config.toml
n_layer = 11
d_model = 448
n_head = 5
n_kv_head = 5
head_dim = 64
d_mlp = 1344
vocab_size = 8192
activation = "squared_relu"
norm = "rmsnorm"
norm_place = "pre"
norm_eps = 1e-05
positions = "rope"
rope_base = 10000.0
rope_fraction = 1.0
qk_norm = true
attn_scale = 0.133
bias = "none"
tie_embeddings = false
parallel_block = false
extras = ["capped logits"]
init = "uniform"
init_std_qkv = 0.0167
init_std_o = 0.0197
init_std_up = 0.0167
init_std_down = 0.0
optimizer = "adamw"
lr = 0.00137
lr_mult_qkv = 0.7
lr_mult_up = 0.67
beta1 = 0.95
beta2 = 0.99
lr_head = 0.00423
warmup_steps = 388
schedule = "cos"
final_lr_fraction = 0.03
batch_tokens = 65536
seq_len = 1024
doc_mask = true
train_tokens = 417400000
steps = 6370
dataset = "wikipedia_en"
MLP neurons of a small language model. Each row is named by its layer, matrix (down: output weights) and neuron, and shows model dimensions 48-143. Each number is 128 + 32 x the weight over its row's rms, rounded and kept within 0 to 255.
After each neuron's rows, "raises" lists the tokens whose logits its output raises most directly, leaving later layers aside.

L8.down62 [127 173 126 155  97 144 108 107 159 107 129 112 142  60 132 110  82 152 165 139 107 133 132 141 151  96 117 183 137  87 154 139 158 159 159 107 135  88 127 153 130 101 145 173 159 112 134 125 104 132 165 155 118 130 100 154 166 103  84 176 108 125 111 129 149 150 160 171 126 152 143 156 101 151  82 103 142  79 122 155 122 145 136 123 141 172 165 148 168 114 138 206 179 119 222 140]
raises: "ers", "ered", "er", "ims", "ym"

L8.down982 [137 107 128 149 154 167 140 162 225  63 144 123  93  61 155 100 105 159 175  87 160 141 129 106 114 162 169  67  99 102 121 124 113 155  90 150 120 129 121 149 140  99 116 110 140 157 204  98 153 125 175 133 138 155  86 101 138 128 171 123  83 133 149  86 146 153  98 123 135 115 127 116 113 139 160 148 184  50 126 109 113 179  72 124  92 184 134  87 108   9 118 140  89  79 129  72]
raises: "ers", "er", "ights", "ne", "ight"

L5.down426 [ 79  85 117 154  90 140 117 162 138 127 134 137 114 115 165 156 114 165  85 127 170  97 137 150 145 117 141 107 119 139  79  80 117 173 136 141 144 149  93 163 102 136 145 193 116 122 133 162 120 123  99 175 141 112 134 139 160 125 143  85 128 154 124 145 101 143 155 180 215  83 122 166 167 170 104 111 136  96 126 116 124 127 154 119  56 134 100 101 140 148  95 116  32 171 138 129]
raises: "ary", "ar", "ars", "arian", "ari"

L5.down588 [144 101 151 134 166  97 134 167 167  99 150 130 140 106 119 165 127 118 118 118  96 145 178  81 158 128  91 121 168 173 130 173 148 141 173 131 126 168  63 129 115 115  82 119  97  97 136  65 108 146 164 120 183 108  72  54 179 155  86  77 136 203 130 130 111 147  87 111 147 155  99 177 130 154  85  99 165 149 150  90 117 137 103 132 136 134 112 140  55  96 162  82 118  81 101  84]
raises: "e", "ar", "et", "ac", "re"

L8.down407 [145  95 121  76 133 162  98 131 152 150 114 118 112  93 106 152  92 181 133 123 132 156 110 175  93 107  72 166 179 160 141 135 131  73 159 160 116 131 178 112  79 129 105 159 175  94  88  73 122 103  97 195 143 129 159 105 117 180  98 121 153 131 159  89 121 139 206  86 158 141 104 138 189 128 139 129 170 120 125 150 100  57  58 133 132 120 118 132 118  95 135 186 112 117 132 127]
raises: "or", "yer", "ys", "ice", "ft"

L5.down1201 [141 100  96  77 119 154 133  97 149 139 127  63  41  98 129  69 130  93 108 145 123 140 143 119 157 141 113 149  81 129  70 194 108 142 101 162 133 182 113  91 138 146 114  89 106 115 102 168 122 202 135  96 127 102 129 108 145 131  57  87 105 189 128 106  94 169 103 145 187 124 107 137  65 173 100 139 115 114 161 135 161 138 132 102 126 142 125 166 137 104 121  51 103 121  97  44]
raises: "e", "et", "ary", "ition", "ane"

L8.down752 [132 193 181 112 115 109 104 100 131 113 172 106 147 110 172 130 130 111 143 122 181 138 153 107 120 101 142 110 180 149 118 100 139 130 149  96 128  83 145  79 158 124 143  76 126 151 127 114  96 170 167 139 114  76  92 139 148 117 137 143 125 171 115 136 118 124 184 101 118 160  69 132  97 104  84  91 113 165 109 157 146 133 117 134 132  89 106 209 127 114  83  96 165 130 159  92]
raises: ").", " households", "ized", "\".", "led"

L8.down910 [144  74 107  84 125 120  53 123  68 155  96  79 123 105 101 126  73 117 193 159 157 109 121 122  98 118 127 162 143 114 117 150 148 162 148 124 137 164  99 107 148 164 142  82 143  90 109 175 141  84 160 160 130 133 141 132 143 190 166 132 118 101 126 127 144 134 104  85 152 107 135 180 124 129 114 158 131 127  97 184  96  91 118 155 139 154  97 116 201 116 161 124 114 106 134 166]
raises: "ive", " ", "ives", "ively", "iva"

L8.down92 [117 108 168 137 125 100 107 105 146  86  93  90  75  92 132 112  88 140 153  71 131  81 171 168 103 161 159 173 107 160 156  91 125 133 140 203 157 164 189 134 164 154 114 104  83  93 172 117 157 128 151 111 193 104  86 136  87 132 128 106 114 182 143 127 116  77 186 156 110  88 119 138 115 201 149 117 110 107 125 173 172 128 157 140  89 165 198 129 101  77 129 143 132 137 178 120]
raises: "ets", "ers", "ights", "ks", "ties"

L8.down1099 [ 63 149 119 174 116  98  97 131 140 167 120 123  93 153 129 132 105 103 132 107 133 125 139 160 108 140 113 102 184 161 156 155 118 121 127 121 113 102 153 123 115 108 137 101 131 139  38 190 143 141 152 190 149  94 144 129  86 136 119 126 130  74  99 156  68  99 101 133  83 100 163 122 133 116 114 114 135  72 163 180 128 182  71  98 147  79 153 120 169 185 147 131 175 137 159 114]
raises: "y", "ment", "ments", "ys", "ess"

L7.down827 [107 173 194 129 137 147 139 155 124  77 178 130  87 147 128 144 132 146 166  72 101 128 158 181 147 137  62 126 108 150 138 126 173  68 185 102 174 123  90 110 199  26 103 134 130 116  72 138  93 129 168 123 137  87  84 154 162 208 133  96 118 184  89  76 114 142 119 102 161 192  97 214 113 135 158  83 109 120 158 111 170 178  69  94 131 178  85 163  92 139 152  86 169 165 145 119]
raises: "al", "x", "u", "o", "e"

L3.down616 [ 84 125 121  96 154 130 157 145 145 133 134 125 142 139  86 202 107 142 120 110 172 132  68  99 132 157  74 121  82 128 196 104 142 146 115 141 147 112  45 195  38  86 109 122 107 140  98 102 187 194  94 161 139 174  79 125 143 126  37 155 100 118  88  49 101 152  92 128 146  86 148 165 127 156 194 115  85 142 115 129 141 114  82 137 145  95  97  96 147 119 137 146 186 117 133 190]
raises: "l", "la", "lav", "ly", "lor"

L7.down951 [102 106 152 112 123 168 176 108 136 147 103  86 128  94 117 147 151 150  77 116 124 137 140 133 136 146 136  66 131 129 174 110 132 113 162 123 116 142  82 111 130 114 131 115 121 112 148 116 134 111 161 141 145  94 167 110  86 127 142 140 123 109  88 117 135 126  98  97  70  61 165 102 134 152 196  67 135 160 137  28  96  85 134  96 137 105  99 130 120  86 113  87 177 152  88 149]
raises: "ctions", "ted", "ct", "ction", " basis"

L8.down921 [133  96 161 165 108 103 162 128 112 130 119 126 142 161 165 128 137 130 127 130 110 138 123  69  98 158 108 148 152 133 111 192 151 131 104 114  98 122 112 139 133 125  87 190 131 137 158 124  36 129  94 129 164 123  97 116 135 111 123  76  95 133  89  97 106 149 119 105 161 120 133  75 147 130 180 103 154 124 121 140 115 155 150 137  70   0  71 188 109 169 113 141 130 118 117 112]
raises: " terms", "ories", " way", " term", " means"

L8.down905 [119 157  97 164  90 148  50  99  77 152 168  96 123  92 106 159 134 116 126 154 190 137  86 190 131 158 173 174 179 160 128 109 138 155 207 216  94  96 144 117 115 148 139 156 159  79 179 154 130 104 141 154  91 145 126 137 148 131 148 145 103 109  76 201  90 119 186 125 125 154 145 105  79 136 141 101 133 108 157 129 104 102 144 124 109  26  53 119 145 103 151  91 127 118 119 137]
raises: " been", " died", "iced", " discovered", " reached"

L8.down1254 [ 70 143 155 152  74  70 117 166 139 159 126 134 119 119 122  44 138 176 141  93 148 155 186 164 135 147 164 121 144 158 158 188  63  97 106 144 148 110 228  86 122  89 103 177 153 112 147 161  95 137 125 115 156 122 155 130  95 135 132 103 121 121 107 108 130 124 103  36 130  94 140  86 128  98 131 136 135  85 111 156 125  72 108 166  72  96 198 108 122 149 106 132 127 181  42 102]
raises: " its", " their", " the", "hens", " it"

L3.down42 [156 113 185 157 136  72 109 139  89 196 130  78 116  87  83 102  85 162  85 100  76 107 179 154 158 120 147 142 172 180 123  97 141 139 161 167 167 141 151 112 150  94 107  72 168 169  60 128  97  88 179 172  84 164 131 120 151 166 115 105 159 203  91 114 126 125 124  98 209 174 114 178 155 182 191 149 100 144 142  67  58 135 131 115 104 103 101 159 134 161 165 132 143 123 143 220]
raises: "or", "e", "ic", "on", "al"

L7.down780 [139 131 152 147 134 129 149 136  94 179  55 146 118 109 115  68  90 117 136 230 146 119 121 134 100 115 127 166  71 193 154 161 175 119 124 156 158 132 170 114 163 176  83 160 109 129 171 168 116 151 120 148 158 139 138 103 157 115 160 105 136 105 114 162 128 128 126 173 100  84  98 127  58 193 100 137 143  45 141 128 101 168 163 126 117  78 201 180  80  72 112 109  85 134  78 110]
raises: "er", "ers", "ive", ":\n", " by"

L5.down983 [ 83  59 142 157 107 125 121 159 123 149 187 139 129 172 137 144  92 142 118 112 109 113 106  73 150 118  87 165  99  85 133 171 193 126 145  77 133 181  78 107 106  80 153 143 122 158  90 104 128 119 143 113  91 127 138 141 122 139  65 157 124 154 156 100 110 155  89  97 145 158  81 151 121 111 127 101 114  92 142 110 175 141 122 103 154 140  94  96 167 129 136  98 118 156 159 183]
raises: "cle", "cles", "lor", "lav", "ame"

L8.down106 [176 113  90 124  52 146 100 158 105 130 136 155 157 119 143 122 152 123 199 144 137 135 165 156  99 161  96 111  91  84  22 150  92 142  91 115 122 153 131 136 143  80 152 170 127 161 108 125  90 139 143 137 116 124  98 131 171 168 134  71  74 112  97 128 137 115  89 129 139 133 104 180 100 105  98 126 124 116 112 143 107  98 166 116 130  97 108 189 117 176 112 136 135 163 229 106]
raises: "ing", "ving", "ining", "aching", "ling"

L7.down720 [138 138 111 135 148 120 102 164 128 198  56 139 118 139 137 196 145 125 126 190 120 125 178 142 145 102 134 148 174 150 134 145 142 129 144 154 136 151 124 171 111 164 112 122  87 125 118 168 118 101 172 172 127 106 125 108 134  71 200 169 144 120  89 108 124 169  89 152 161 151 124 147 159 108  96 122  77  95 196 150 189 108 124 169 139 112 123 151 103 142  93  44 171 114 101  64]
raises: "er", "en", " of", "in", "id"

L8.down335 [119 113 118 148 146 108 139 122 145 123 130 130 154  48 183 159 139 147 178 110 185  88 127 136 156 145 109 146 119 160 129 119 184  76 161 153 169 111 117 145  82 120 149 161 158 120 128 109 141 128 157  78 142 189 181 126 160 150 129 164 154  78 123 127 136 124 193 133 141  57 126  47 135 106 115 157 150 100 132 136 100 130 134 100 170  35 126 170 101 129  94 116 119  85 113 101]
raises: " to", " that", " of", " they", "n"

L7.down1263 [118 139 168 132  88 115 126 177 124 121 113 119  87 202 118  84 117 117 100  97 133 132 131 171 139 157 129  86 164 130  96 135  98 145 170 179 129 158 158 130 167 192  88 150 137 136 148 139  83 114 115 157 166  34 122 134  87 145 163  99 109 154 142 184 132 138 128  91  80 162 121 132 127 128 130 153 136  79 126 159 148 151 137 127 103 144 137  81 149 142 142 149 118 141 175 144]
raises: "er", "ments", "ment", "ited", "its"

L7.down643 [ 76 112 141  97 158 138 150 177 171 170  82 116 174 107 105 118 109 163 140 112 133 183 207  98 160 128 118 135 117 133 184 156  87  96  91 156 125 157 140 122  90  87 103 133 125  89  85 163  91 165 134 124 150 189 110 142  86 120  93 117  86 153  83 163 129 133 125  75 128 152 178 129 163 234 144 134  76 130 142 191 159 161 155 136 179  56 123 111 100 144 120 129 130  68  54  89]
raises: " he", " she", "er", " the", " it"

L8.down497 [ 85 122 115 117 115 111  99 171  63 156 119 152 147  98 111  81  71  98 189 102 176 123 166 173 130  84 218 104 218 146 187  64 101 133 120  80 117 151 126 157 138  88 138  72 127  99 126 138 165 128 134 101 108  43  93 127 138 123 115 136 167 139  95  79 171 116 159  90 163 105 109 136 129 133 131 114 136 130 101 147 142 138 126 167 100 120 121 166 133 159 104 130 142 147 101 157]
raises: ").", ".\"", "\".", ".\"\n\n", " him"

L5.down475 [174 164  44  84 116 161 158  88 157 171 124 114 113 137 138 101 130  72 144 149 151 110 184  59 130 143 160 130 140 183 154 132 124 114 202 121 143 141  98 124 180 150  89  67 131 108 130 180 133 113 157 160  82  94 165 186 155 180 108  99  66 122  86 131  97 146 139  24 117  72 128 149 115 184 131 157 113 118  80 121 149 149 116 179 145 118 130 144 194 146 117  98 115 136 150 166]
raises: "us", "ion", "ives", "e", "ive"

L7.down1220 [126 128 140 146 128 132 130 156 193 126 121  84 118 113 104 132 174 135 173 111  88 165 141 107 126  87 114 110 149 111 143 155 179 101 145 147 159 116  99 102  87 118 102  75 123  74  95  61 134 127 117 117 123 174 160 113 143  68 100 105 148  87 177 154 139  83 182 220 177  80 141  99 148 131 122 153 155 109 100 143  61 161 112  87 166  46 122 120  84 134 147 143  85 109  63 154]
raises: " that", " she", " he", " there", " they"

L5.down153 [110 146  74 141 158 122 162 142  99 110 118  71  49 150 182 151  93 153 124 105 111 147 140  79 113 103 110 122  95 173  94  85  84 122 119 140 144  89 137 128  78 155 155 115 134 158 176 146 122 144 153 145 192 174 147 116 136 101 107 129  86 135 123 142 132 147 134 106 140 172 116 123 137  99 145 122  90 120 149 118 141  94 180 145 176 128 127 132  94 171 145 161 122 157 126 141]
raises: "ient", "ro", "ients", "ute", "aly"